Part of a small language model's weights.
Size: 11 layers, width 224, 4 heads of 64 (2 for keys and values), MLP 448 SwiGLU, 6.62M parameters.
Architecture: rotary positions, biases on query, key and value.
Training: a variant of Muon for these matrices, 488M tokens.
MLP neurons of a small language model. Each row is named by its layer, matrix (gate and up: input weights; down: output weights) and neuron, and shows model dimensions 48-111. Each number is 200 + 40 x the weight over its row's rms, rounded and kept within 0 to 999. A neuron's up and down rows have the sign that makes its largest values positive.
Before each neuron's rows, "fires in" lists the words (lower case) most often at its 100 highest values on Wikipedia text that the model never trained on.

fires in: "new", "gendo"
L4.gate19,160,205,251,251,152,226,266,188,214,155,181,241,262,203,267,205,236,225,211,166,231,159,231,216,237,182,228,193,218,232,172,234,229,175,148,249,154,255,216,278,178,155,120,185,216,169,240,191,165,208,119,211,274,235,212,173,182,206,126,254,137,185,181,193
L4.up19,246,144,135,121,265,125,213,237,237,173,223,220,211,191,201,240,197,234,237,133,145,144,150,260,267,170,222,220,162,195,211,261,187,195,179,201,208,169,167,253,147,193,136,225,202,179,166,225,186,151,146,228,187,192,216,236,251,222,161,129,285,274,194,198
L4.down19,173,134,252,207,296,225,273,222,193,185,225,233,194,146,204,242,238,148,287,171,178,169,185,149,242,236,205,229,161,232,220,160,175,183,187,174,185,201,201,237,149,81,136,169,233,187,215,173,173,228,197,167,219,135,180,273,150,195,150,189,207,266,145,164

fires in: "states", "us", "usa", "aus", "germany"
L2.gate436,168,269,227,237,229,241,223,212,184,225,239,192,171,180,217,166,221,212,175,245,186,191,290,183,194,214,179,149,179,214,216,208,123,204,167,117,202,198,129,159,155,195,289,249,285,197,201,228,189,186,148,163,129,156,177,159,236,210,226,191,189,138,134,257
L2.up436,194,265,200,288,155,233,150,217,164,168,228,264,176,157,194,173,288,231,153,220,241,195,262,223,240,231,199,134,172,199,210,210,165,219,198,84,282,235,175,161,241,173,205,245,195,212,224,125,220,113,195,178,188,200,143,226,259,192,191,196,179,240,201,246
L2.down436,168,148,240,277,198,157,203,174,207,248,235,174,269,216,239,179,232,254,175,177,230,184,252,248,268,194,216,195,235,196,226,209,229,242,227,161,289,133,184,178,289,171,185,161,187,263,242,195,218,93,187,230,208,178,113,241,263,109,192,172,175,269,207,216

fires in: "when", "but", "if", "that", "while", "although"
L2.gate322,223,249,266,200,226,229,233,212,127,231,151,204,230,248,267,153,206,192,204,164,214,203,147,194,162,240,185,211,203,268,222,183,198,200,155,197,212,204,179,185,201,184,213,247,186,180,191,229,250,224,220,275,228,181,214,235,212,184,151,153,220,237,143,230
L2.up322,124,243,250,214,216,171,133,248,166,260,230,282,106,148,225,159,255,198,216,188,162,195,243,194,160,207,212,154,193,262,221,156,140,196,279,260,155,219,219,179,221,176,199,97,150,199,125,208,174,224,220,159,231,201,248,252,254,169,169,169,204,204,140,206
L2.down322,98,179,208,261,256,238,169,195,224,220,235,201,188,183,172,153,225,212,126,196,109,180,209,195,281,240,187,184,303,190,223,231,106,206,285,211,190,228,260,168,213,207,160,156,202,243,173,268,164,187,211,217,258,206,291,186,185,222,222,200,164,154,184,177

fires in: "team", "party", "character", "side", "institute"
L4.gate194,221,237,218,268,167,198,165,200,273,191,111,203,240,204,230,158,199,227,200,172,163,184,131,172,190,139,159,214,142,196,216,216,149,178,232,156,182,130,135,164,160,190,250,222,173,100,270,190,223,245,204,198,210,113,183,101,172,192,202,195,106,141,256,151
L4.up194,125,207,200,253,157,226,217,226,217,211,286,258,164,205,204,170,216,191,248,171,200,181,152,143,249,227,188,174,159,206,182,202,218,232,167,213,224,235,248,217,186,208,243,245,176,218,165,265,177,222,240,203,195,198,198,245,253,215,253,204,187,212,187,244
L4.down194,260,226,220,145,222,139,247,162,109,273,210,173,247,215,232,214,134,240,194,277,191,176,168,203,193,138,248,223,226,232,200,188,137,185,204,177,228,229,169,183,164,199,156,96,184,102,205,128,232,188,210,141,226,223,229,281,211,201,224,262,272,160,215,190

fires in: "under", "all", "off", "online", "on"
L2.gate433,233,167,154,203,185,226,145,212,240,201,211,187,203,170,216,172,211,197,194,205,188,217,199,191,211,199,175,237,160,237,157,241,165,268,237,210,145,218,201,230,246,187,231,253,171,200,164,261,216,165,209,201,235,155,123,250,239,178,137,208,209,213,230,252
L2.up433,148,222,290,176,167,284,247,226,235,136,206,204,215,265,143,187,141,208,145,121,152,187,235,149,186,212,160,188,160,201,210,220,217,178,220,146,136,200,216,237,176,229,180,217,149,211,191,176,195,214,225,232,268,183,132,238,186,127,206,192,245,235,140,179
L2.down433,201,208,278,161,204,247,242,188,181,183,207,227,201,155,216,201,223,221,140,109,143,181,283,165,182,210,208,191,170,213,245,169,179,177,191,193,120,220,168,186,202,234,184,272,207,281,244,230,203,134,193,207,292,217,162,183,173,224,190,240,186,224,164,204

fires in: "it", "s"
L5.gate168,279,251,151,197,185,234,203,257,165,211,147,273,278,182,287,132,224,189,154,205,217,194,200,164,138,235,156,302,183,101,169,193,217,207,242,194,125,232,135,173,213,176,161,196,229,242,156,325,154,189,225,137,184,179,115,304,217,171,85,159,201,123,263,223
L5.up168,237,236,280,251,173,188,186,322,247,252,135,190,234,172,210,237,176,110,166,213,215,152,205,224,239,251,152,255,163,244,211,233,251,207,207,139,110,275,174,240,217,229,108,201,237,227,147,185,228,152,238,209,175,203,231,203,162,275,188,238,129,213,259,163
L5.down168,187,148,212,228,106,224,182,247,131,229,175,244,211,175,174,231,133,144,223,136,283,152,190,288,177,202,120,253,329,251,270,175,194,224,165,214,254,240,181,223,202,213,174,203,219,182,254,148,251,200,223,216,255,165,282,109,182,217,140,181,216,145,194,166

fires in: "his", "her", "of", "area", "geoffrey"
L5.gate304,199,168,240,181,178,201,205,195,185,183,203,205,151,196,193,204,277,242,179,196,254,205,282,248,190,149,270,215,214,292,191,225,187,264,90,242,165,164,144,219,220,177,252,186,214,237,162,180,206,201,217,233,234,202,137,112,231,223,197,169,184,214,180,223
L5.up304,155,144,201,244,93,198,187,249,214,303,164,184,194,251,186,247,159,212,229,222,176,188,158,250,194,148,233,259,179,159,268,217,204,136,186,141,179,228,138,212,226,195,224,203,148,177,185,219,211,144,259,241,206,248,237,196,185,192,164,267,257,242,198,198
L5.down304,196,196,203,300,285,258,226,221,199,166,177,225,203,268,225,234,241,210,194,159,173,214,148,193,203,187,205,207,202,187,270,283,202,227,184,213,269,228,200,192,204,202,242,241,151,240,114,172,204,216,236,197,241,281,235,204,259,180,202,211,166,191,101,167

fires in: "of", "season", "against", "match"
L3.gate97,196,187,190,207,184,208,89,141,179,205,186,218,220,146,130,230,172,242,262,270,217,282,174,237,228,149,166,135,151,164,214,196,215,146,230,153,187,215,196,208,262,207,144,217,284,227,159,161,236,299,190,178,220,145,238,117,245,207,228,240,201,195,232,202
L3.up97,220,144,159,208,249,155,169,166,237,223,282,135,163,212,189,198,195,221,253,170,128,220,230,157,230,207,270,243,188,200,158,241,152,173,230,142,185,136,208,166,196,228,213,170,173,183,219,242,265,242,174,196,142,190,195,235,225,229,159,158,243,236,191,163
L3.down97,173,212,231,230,128,167,262,216,200,210,171,205,260,210,147,147,161,239,225,213,152,113,200,169,155,171,155,195,390,203,178,211,183,168,235,195,193,218,169,203,139,240,162,230,219,179,211,239,107,212,211,199,284,195,204,228,216,136,249,231,151,204,235,173

fires in: "early", "end", "soon", "late", "mid"
L2.gate253,210,259,136,201,202,119,209,162,228,232,157,218,166,189,206,226,173,185,180,249,250,158,114,176,192,284,166,154,146,233,198,206,193,127,136,189,244,149,220,197,138,256,241,291,199,213,242,224,238,153,192,174,180,227,243,172,196,231,139,155,149,223,174,191
L2.up253,246,253,148,269,153,198,233,236,180,233,169,261,208,171,206,176,208,235,169,119,143,221,219,204,178,234,195,296,190,207,192,123,235,207,198,217,227,177,203,211,151,187,222,236,210,181,164,196,219,196,205,242,155,160,173,213,199,216,230,132,148,177,206,165
L2.down253,227,159,153,243,219,169,178,156,257,209,218,146,241,187,184,119,180,163,243,133,174,207,260,238,164,199,179,183,177,179,170,202,160,243,178,210,202,128,223,263,189,153,153,186,187,182,139,172,184,202,174,268,197,182,188,229,229,180,243,147,170,214,174,196

fires in: "won", "win", "received", "scored", "winning", "scoring"
L2.gate343,205,218,193,228,162,205,231,293,227,181,199,137,130,170,183,175,265,245,171,145,174,236,229,235,171,177,244,215,274,194,209,185,228,132,169,228,228,162,195,216,219,173,253,237,272,179,193,229,192,209,180,220,197,232,223,188,236,263,223,235,145,227,204,195
L2.up343,134,239,204,190,200,230,189,213,205,162,149,162,159,166,214,202,197,250,123,258,180,276,218,157,187,222,163,211,234,205,224,137,170,185,259,226,206,244,197,154,150,135,235,168,186,216,190,198,194,151,167,165,217,239,224,194,197,212,205,149,132,194,260,148
L2.down343,137,174,110,199,165,195,173,131,107,153,241,252,158,111,195,252,191,178,167,231,129,218,258,161,257,111,223,220,283,210,220,221,181,174,247,165,102,191,191,174,218,199,100,257,184,209,264,177,264,203,199,258,194,217,218,190,222,200,224,239,195,199,253,162

fires in: "not", "beijing", "more", "notes", "be"
L2.gate393,183,241,111,212,145,224,167,178,152,244,208,213,202,184,187,194,232,200,179,177,160,190,179,133,239,179,229,252,226,191,177,249,196,200,187,196,230,233,266,172,189,100,183,228,173,180,197,181,214,191,133,252,159,247,221,202,121,217,129,210,207,163,94,213
L2.up393,264,237,136,187,172,149,112,217,181,269,128,237,231,218,188,128,197,229,155,234,236,163,185,197,193,208,176,166,227,307,156,194,165,210,207,250,229,236,231,231,156,206,194,214,256,225,163,174,175,179,173,188,168,177,202,174,174,202,248,294,146,211,150,212
L2.down393,186,213,146,214,188,172,144,224,209,311,171,147,217,212,97,227,190,180,267,197,205,147,172,228,225,197,195,182,204,218,203,274,172,279,250,135,225,208,237,249,218,216,132,244,217,231,218,253,198,136,180,267,149,223,246,222,162,179,229,239,187,188,200,165

fires in: "for", "among", "based", "situated", "gross"
L2.gate362,211,226,125,173,237,253,214,132,156,220,146,199,216,189,180,263,141,156,172,228,168,192,167,149,158,213,190,152,155,155,246,250,252,191,142,191,174,184,223,257,160,171,255,200,257,211,136,219,168,219,242,195,139,146,171,177,250,219,263,247,138,204,207,237
L2.up362,166,166,211,172,267,238,214,167,149,173,209,174,229,240,213,260,137,179,189,192,201,206,256,196,114,178,261,178,174,221,275,127,239,245,211,202,199,160,168,170,191,197,240,156,233,141,171,202,194,217,225,170,217,191,153,215,208,183,283,133,141,160,269,256
L2.down362,231,215,191,156,203,225,196,220,160,204,223,233,190,188,159,216,204,180,267,214,266,162,204,230,216,134,202,210,196,220,203,173,192,176,172,198,225,181,203,271,199,190,126,213,213,145,213,243,214,166,190,186,177,218,171,272,240,179,192,259,188,120,288,207

fires in: "same", "new", "young", "different", "certain"
L2.gate364,160,248,203,196,216,235,255,155,209,238,158,154,222,164,235,272,250,146,208,180,139,170,197,144,223,220,275,126,241,226,216,268,194,198,178,165,180,139,198,199,212,129,217,192,201,144,160,198,127,211,262,163,209,228,204,199,202,196,238,188,162,221,180,278
L2.up364,204,219,197,151,261,223,174,231,160,176,229,227,302,121,177,232,115,160,142,151,253,235,268,206,205,201,230,189,201,257,270,211,145,192,168,216,173,205,171,215,179,151,262,225,201,201,169,199,121,277,174,186,193,130,223,67,229,195,239,174,222,217,184,236
L2.down364,242,214,231,164,127,168,265,187,203,219,236,230,172,133,221,238,166,215,183,176,153,201,255,141,218,169,217,247,299,266,241,202,198,193,124,195,167,208,281,166,175,114,125,217,291,122,232,200,167,200,196,185,301,253,224,272,155,203,228,163,207,205,277,198

fires in: "song", "television", "songs", "bass", "you", "tour"
L2.gate35,196,202,183,227,176,232,211,150,193,209,172,148,235,176,189,280,205,213,186,131,193,234,180,217,143,212,153,207,224,232,208,155,243,169,191,153,242,200,176,168,184,185,159,204,205,149,163,122,163,180,252,216,237,231,257,206,216,178,181,133,191,257,272,242
L2.up35,250,224,152,138,202,145,179,241,215,215,189,252,175,218,196,167,192,316,177,208,171,159,137,187,171,237,175,170,182,272,178,237,211,142,244,100,154,159,197,246,222,201,275,194,174,183,180,230,238,250,141,173,244,173,198,173,211,203,184,206,168,165,326,151
L2.down35,179,256,190,168,215,219,157,209,186,203,214,261,153,229,205,193,171,213,191,243,183,216,210,190,175,198,170,207,231,119,190,306,257,164,208,179,214,191,223,246,135,166,151,206,194,101,153,164,183,158,184,189,200,251,210,239,297,190,210,255,123,226,224,146

fires in: "announced", "high", "estimated", "reported", "issued"
L2.gate357,146,215,159,204,231,200,252,136,186,196,129,214,151,238,189,171,186,168,138,177,175,165,242,213,222,241,180,149,193,169,218,144,206,177,199,235,227,131,179,207,224,177,229,202,203,216,197,199,158,246,179,269,168,279,209,207,183,250,171,194,185,198,199,274
L2.up357,267,198,157,251,198,200,180,123,246,229,196,158,154,193,132,226,170,180,191,195,106,225,229,117,167,183,200,150,194,134,236,250,146,184,274,175,145,119,253,219,153,173,153,223,164,236,231,148,149,200,254,196,164,253,188,195,191,224,224,187,232,245,236,205
L2.down357,211,147,170,174,156,191,209,191,204,182,220,144,202,202,115,193,174,229,156,216,198,190,227,172,151,236,244,197,215,176,224,185,216,234,203,185,205,184,282,156,200,83,154,214,150,246,222,115,219,225,184,185,261,221,162,229,146,195,190,248,223,300,213,174

fires in: "one", "any", "most", "every", "each"
L3.gate308,182,240,217,245,190,196,135,183,267,155,242,196,137,169,181,185,199,200,234,125,180,157,226,145,238,193,195,201,187,227,169,204,248,196,159,250,269,128,176,201,162,161,236,191,231,238,202,239,239,247,209,166,205,194,210,224,215,142,205,241,188,214,223,187
L3.up308,228,229,246,222,142,202,207,120,232,210,228,214,189,207,198,214,156,185,205,247,226,152,222,193,207,149,262,216,205,290,221,244,228,171,211,143,178,182,163,226,204,150,180,153,218,242,241,206,117,145,222,226,224,184,181,218,173,188,223,268,226,260,184,212
L3.down308,219,162,262,150,209,100,270,136,237,168,234,216,228,178,182,221,236,126,186,155,177,142,179,152,237,218,155,175,248,250,202,261,232,245,223,207,148,179,241,145,193,212,148,184,249,178,177,229,145,197,246,213,249,185,187,187,238,189,164,204,226,282,216,117

fires in: "for", "with", "view", "fewest", "votes"
L2.gate326,142,147,211,286,231,176,160,213,204,166,146,161,160,150,197,207,194,215,174,148,262,205,129,139,196,229,198,195,215,182,150,251,245,202,176,156,214,209,189,277,177,180,246,188,102,182,167,234,202,301,180,267,176,150,188,180,166,212,224,150,193,181,285,239
L2.up326,197,89,142,292,138,179,277,144,185,210,127,204,186,184,205,175,281,210,177,187,189,151,239,228,186,174,143,191,182,247,234,174,222,196,224,174,177,164,245,185,228,213,204,213,222,214,156,223,253,236,307,246,261,176,219,218,131,303,256,194,193,243,209,257
L2.down326,201,169,131,315,85,181,268,219,226,258,163,197,95,202,226,249,231,203,162,232,243,145,229,164,170,214,250,222,66,196,225,195,264,247,162,159,167,176,217,258,137,194,221,216,265,218,206,172,168,220,284,176,206,269,209,193,169,237,179,206,180,261,200,151

fires in: "only", "by", "least", "basel", "same"
L3.gate1,177,209,217,195,187,155,141,242,212,196,186,226,174,161,194,229,136,178,194,223,147,192,158,190,250,180,156,158,168,186,174,154,197,92,218,173,216,179,238,175,207,223,159,218,240,235,250,217,230,191,231,130,262,170,223,235,218,193,229,166,224,194,230,231
L3.up1,180,200,266,229,150,210,167,164,139,213,181,251,208,139,199,138,271,206,218,176,275,176,147,167,220,166,236,138,114,189,198,196,140,156,188,269,234,248,220,166,252,193,202,148,169,208,214,124,149,193,183,157,158,221,239,230,266,174,257,166,269,164,211,185
L3.down1,199,161,191,159,223,140,110,177,255,167,174,200,169,177,153,146,191,134,119,188,249,209,193,173,186,257,176,221,119,170,209,232,108,133,199,166,175,203,187,129,166,266,173,184,218,176,173,230,208,139,149,169,209,105,152,161,99,194,199,158,242,170,220,294

fires in: "for", "are", "within", "e", "contains"
L2.gate390,176,191,191,251,163,200,209,213,131,110,221,223,210,191,175,203,276,126,228,194,221,244,252,210,237,192,141,225,259,155,217,148,232,166,240,182,204,189,220,186,249,260,191,146,188,194,281,212,221,192,135,167,167,143,174,195,232,258,208,257,231,200,244,210
L2.up390,211,231,189,220,143,245,220,238,195,250,171,170,167,190,216,197,209,169,205,156,200,248,220,205,206,256,148,196,214,249,187,209,243,152,182,204,222,183,200,254,139,214,191,198,192,170,209,195,191,270,233,290,194,154,233,201,218,193,145,288,295,240,243,229
L2.down390,204,136,192,183,174,191,194,227,195,224,213,193,176,169,119,216,210,163,228,193,250,88,212,230,213,226,185,250,394,227,142,255,180,154,187,235,120,242,253,229,245,198,129,264,163,202,193,211,220,176,196,189,228,164,263,206,247,163,199,186,218,188,146,203

fires in: "can", "are", "elevation", "experimental"
L4.gate294,295,189,216,211,168,196,187,208,139,214,238,224,201,160,206,233,165,231,226,292,225,164,146,238,253,208,225,210,100,189,169,197,162,170,186,209,157,144,140,247,238,226,255,116,210,207,165,226,198,130,196,202,216,211,80,129,292,212,159,222,251,179,223,240
L4.up294,234,261,242,237,200,245,140,149,268,192,196,217,199,232,178,288,160,218,232,176,237,250,215,171,163,157,159,233,229,137,218,183,251,159,193,220,127,202,204,140,286,261,197,169,232,259,196,225,264,224,207,170,246,153,119,270,208,263,180,241,215,212,246,220
L4.down294,108,215,187,253,195,186,232,199,134,216,215,270,219,116,158,96,150,192,168,212,198,103,168,191,267,228,253,206,180,205,171,195,221,214,248,257,207,199,225,207,138,201,177,205,219,159,233,237,180,159,222,168,263,211,226,177,295,156,216,215,224,200,213,197

fires in: "some", "one", "many", "few", "that", "any"
L4.gate309,198,112,232,204,237,138,238,188,244,132,154,211,182,187,205,204,181,182,244,167,196,133,202,213,238,235,110,222,235,258,287,293,232,195,193,221,89,252,187,172,185,162,208,223,238,268,146,140,223,210,265,208,185,216,210,184,133,226,192,195,193,231,224,124
L4.up309,210,169,207,192,116,217,220,155,252,207,259,186,188,174,220,246,217,249,169,177,212,199,231,168,188,222,232,140,141,207,146,252,218,284,187,115,228,155,209,190,176,177,199,181,270,224,145,193,177,135,228,221,212,214,204,213,150,145,208,282,225,202,234,193
L4.down309,285,127,244,259,223,145,200,214,195,248,146,245,195,182,165,196,193,180,201,124,109,197,255,153,177,180,178,128,286,200,217,220,237,230,239,163,181,235,215,223,186,195,246,257,164,283,227,173,160,185,225,267,165,237,206,156,143,205,218,223,240,259,226,133

fires in: "that", "same"
L2.gate345,180,252,168,178,230,151,196,157,188,222,216,165,263,144,136,172,137,133,113,175,216,169,151,202,136,149,212,183,202,197,154,219,153,168,164,207,166,265,208,234,214,112,161,228,208,219,285,253,111,267,219,222,268,158,210,230,155,185,118,141,217,233,192,200
L2.up345,204,189,227,176,242,184,191,267,153,153,326,156,86,211,238,199,186,199,195,156,120,208,224,204,284,204,215,160,183,291,219,220,142,133,135,176,194,213,96,205,160,213,243,172,227,176,252,204,124,212,190,254,182,212,219,228,218,183,289,194,181,149,266,197
L2.down345,248,139,214,279,193,192,162,248,181,201,179,167,182,144,181,147,190,148,236,256,162,148,235,184,233,166,236,222,182,272,197,161,147,152,221,168,170,188,210,190,161,225,265,163,228,205,177,253,170,151,202,241,204,214,233,186,199,152,166,215,184,168,223,246

fires in: "states", "project", "industry"
L2.gate19,243,198,231,249,211,184,250,163,187,187,140,234,136,230,228,204,183,256,252,138,199,206,115,292,208,225,260,199,187,195,185,129,163,173,183,208,273,134,134,218,202,181,172,217,233,213,112,225,128,214,173,177,138,171,193,197,148,200,210,187,220,132,173,195
L2.up19,226,266,231,187,233,208,188,200,165,173,177,187,181,208,207,137,202,225,168,148,240,203,198,222,271,239,213,235,206,206,177,225,188,169,198,98,219,216,241,191,185,155,140,141,120,198,256,222,68,225,178,179,185,186,158,192,169,241,213,171,200,191,216,202
L2.down19,182,237,180,253,172,223,211,264,288,214,196,149,126,156,208,220,164,201,200,210,259,194,244,157,256,218,186,205,233,148,262,234,226,223,158,202,226,179,182,159,143,260,210,157,155,161,193,167,182,135,212,182,230,204,129,223,236,267,190,193,163,236,200,188

fires in: "for", "from"
L2.gate283,133,200,139,158,178,161,233,165,178,186,173,178,225,254,214,150,193,172,160,197,158,181,222,130,218,160,138,226,199,186,113,221,195,138,199,139,151,210,283,228,211,249,277,193,167,197,217,222,223,140,155,251,234,185,150,227,174,232,165,180,217,190,193,270
L2.up283,162,213,59,189,183,169,212,246,236,182,163,196,259,218,150,173,186,173,100,205,188,207,207,207,188,228,222,202,176,153,192,189,232,221,276,225,174,213,296,225,219,217,212,130,142,131,182,251,135,152,187,181,215,236,188,217,242,199,173,247,240,163,163,248
L2.down283,186,180,164,230,207,221,199,229,190,196,241,271,306,153,197,198,218,210,237,220,127,200,211,244,172,191,200,201,217,164,283,135,230,238,308,246,196,219,167,274,165,165,123,180,124,223,202,247,190,146,154,145,199,256,231,269,221,181,150,207,159,92,207,247

fires in: "all", "among"
L4.gate250,239,299,196,214,155,175,231,220,240,187,266,195,247,214,170,207,121,130,221,218,190,247,181,190,177,215,226,135,119,193,159,267,175,186,170,204,218,235,187,200,200,228,274,175,246,152,138,185,222,173,217,250,138,169,172,177,209,199,221,174,302,171,214,210
L4.up250,114,157,210,162,207,244,169,176,217,222,181,207,244,198,231,201,139,240,265,165,171,213,194,166,145,168,199,145,175,123,145,245,188,196,201,285,267,233,210,162,181,252,195,237,211,152,267,252,196,199,187,171,193,203,167,253,231,212,197,215,178,228,285,198
L4.down250,147,199,192,150,226,248,203,158,158,246,208,234,209,118,175,194,225,250,237,206,207,108,200,222,172,173,228,140,151,190,211,165,179,138,228,148,267,152,188,186,173,246,133,205,185,125,231,168,210,217,144,202,266,244,182,188,231,215,211,296,186,197,225,230

fires in: "under", "up", "off", "front", "over", "understanding"
L3.gate158,183,252,191,241,227,168,176,154,270,234,152,205,258,181,248,128,215,232,198,130,190,242,252,210,261,154,247,169,159,265,208,192,171,235,254,173,231,278,244,217,214,167,155,229,199,161,223,110,198,189,160,113,185,253,190,207,174,169,212,200,195,172,280,137
L3.up158,215,191,191,184,205,140,272,155,194,174,216,204,290,202,240,208,191,226,190,125,198,173,251,241,266,201,189,202,199,263,218,194,178,223,205,195,164,248,203,217,196,150,96,198,97,305,183,214,178,230,229,194,232,180,177,236,172,236,161,164,169,127,222,168
L3.down158,165,241,225,143,160,145,197,167,237,198,204,124,222,163,208,239,201,246,199,152,162,231,274,190,197,122,179,180,212,173,185,112,205,209,185,144,204,169,228,192,173,231,151,194,241,286,177,209,255,231,208,197,210,162,210,213,251,268,161,132,201,185,178,273

fires in: "minister", "sr", "university", "use", "president"
L3.gate111,175,214,184,197,233,187,153,223,191,207,259,165,178,135,61,112,185,223,168,123,191,266,157,192,240,197,181,129,174,103,271,187,197,214,227,213,258,266,260,214,211,209,209,182,192,213,243,147,198,161,210,214,147,257,233,262,244,278,173,209,226,228,166,234
L3.up111,207,235,207,259,280,189,187,206,222,192,205,191,211,181,168,214,216,224,286,191,183,302,216,226,175,220,168,135,167,236,179,176,240,264,170,183,250,174,164,200,177,215,213,174,182,196,240,120,132,177,167,225,179,187,153,245,191,172,138,245,218,183,145,197
L3.down111,201,163,155,186,142,207,184,195,215,252,175,238,333,184,171,245,147,228,208,141,146,271,226,179,201,224,209,178,210,212,181,236,188,159,191,173,220,167,276,170,205,179,246,233,148,242,178,159,186,194,209,146,193,148,197,264,203,136,228,189,145,145,237,197

fires in: "s", "best", "first", "fewest", "highest"
L5.gate328,233,225,225,145,268,235,73,139,256,234,194,236,173,95,221,194,275,218,176,168,252,200,225,221,198,193,214,203,237,219,187,217,230,188,182,206,267,229,142,207,138,129,138,226,190,136,246,252,218,184,184,146,165,196,246,205,175,143,115,195,205,239,234,205
L5.up328,190,210,229,193,171,263,185,223,189,210,126,290,154,209,195,260,177,160,193,185,243,183,157,160,160,268,155,213,242,222,168,156,129,233,195,171,200,191,243,175,169,188,167,205,176,152,233,156,287,171,195,169,147,228,187,207,197,213,132,253,173,228,217,213
L5.down328,219,236,213,239,196,211,169,166,184,215,167,242,225,202,254,236,172,172,215,190,210,241,171,175,218,224,209,264,294,207,168,322,244,142,223,184,247,232,211,183,218,159,150,210,263,284,158,127,212,216,209,245,212,190,237,171,127,153,206,223,176,243,193,200

fires in: "may", "new", "edmonton", "edited", "edwards"
L2.gate405,254,178,245,255,209,188,258,240,179,97,190,200,198,291,200,158,194,175,93,187,216,152,214,204,190,252,167,206,194,175,186,208,279,174,201,195,144,202,276,203,228,234,182,219,275,154,165,241,149,206,207,266,170,170,118,160,185,198,117,211,188,170,226,228
L2.up405,217,176,154,193,139,166,216,235,235,217,196,262,200,209,214,211,193,147,130,279,227,173,186,258,289,222,223,193,147,281,222,171,203,126,236,243,204,207,255,208,185,207,237,182,226,193,215,144,111,142,207,234,206,211,160,204,168,154,163,214,194,316,244,194
L2.down405,177,155,210,294,216,196,239,243,182,241,222,138,206,198,223,173,225,199,154,246,228,174,208,192,216,260,282,165,247,195,207,187,269,213,229,171,134,142,190,176,231,158,229,128,189,156,248,233,201,259,299,281,197,171,155,215,181,200,150,215,161,190,228,161

fires in: "not", "also", "only", "often", "be", "originally"
L3.gate258,204,165,236,165,209,218,185,206,153,188,201,252,212,197,198,118,169,214,207,208,233,212,156,143,241,183,180,186,165,196,201,268,140,171,220,195,196,329,217,212,192,164,137,230,224,215,207,195,245,200,126,172,165,320,205,218,197,176,148,193,230,180,189,225
L3.up258,206,147,219,210,159,194,165,229,213,226,139,236,157,219,236,185,182,196,205,220,226,227,149,292,169,180,184,231,160,195,236,179,154,186,236,190,283,189,175,163,231,235,114,207,140,216,210,176,237,266,173,246,226,263,265,241,153,162,266,197,153,238,138,190
L3.down258,299,169,173,176,142,215,198,242,170,161,153,175,187,169,170,249,235,232,126,172,239,164,141,202,170,233,116,243,269,203,191,247,239,212,251,162,228,93,203,154,236,192,123,187,225,215,109,240,175,180,173,272,189,244,233,161,205,202,149,160,200,178,99,207

fires in: "which", "total", "that", "what", "hp"
L4.gate267,153,181,180,200,253,162,229,200,191,188,155,241,240,149,181,247,204,181,151,154,221,160,176,153,152,178,272,201,171,286,199,269,198,201,234,239,190,208,206,203,196,229,171,234,165,183,227,146,225,228,200,155,230,192,229,162,153,171,194,170,184,156,284,279
L4.up267,187,191,225,236,165,166,147,182,149,177,143,115,128,157,197,196,211,143,219,266,184,280,167,156,189,166,204,242,233,206,173,177,116,177,147,225,231,160,170,168,156,213,180,237,202,170,222,202,147,178,157,143,191,198,217,193,198,203,214,141,187,220,203,183
L4.down267,233,181,143,259,192,227,214,181,171,187,243,206,156,127,203,163,150,144,196,155,204,253,186,252,230,159,162,250,280,196,141,230,200,142,176,162,293,144,169,194,222,210,135,217,222,233,203,179,191,180,201,140,239,199,217,159,174,195,241,244,183,292,138,286

fires in: "for", "single", "express", "release", "country"
L3.gate428,202,197,244,219,192,215,155,122,150,153,179,189,181,219,233,192,237,171,99,198,222,276,188,110,177,240,184,171,225,192,228,219,209,217,112,171,250,222,210,255,230,195,215,186,184,202,152,201,183,130,248,196,182,172,248,215,258,225,181,156,227,165,222,165
L3.up428,256,225,204,184,142,203,226,181,280,199,213,187,196,196,173,214,176,170,188,199,279,238,234,191,211,185,244,227,241,184,242,275,216,214,130,203,262,189,197,258,148,176,199,195,169,210,191,230,209,188,216,137,198,203,224,183,255,190,202,230,169,184,202,215
L3.down428,316,149,185,190,186,233,252,220,258,231,251,114,277,199,239,234,118,167,165,188,174,221,190,245,214,277,198,187,201,134,254,190,243,184,192,216,160,179,208,235,243,177,143,202,142,212,215,170,234,229,232,127,272,137,179,211,205,138,210,230,217,183,241,217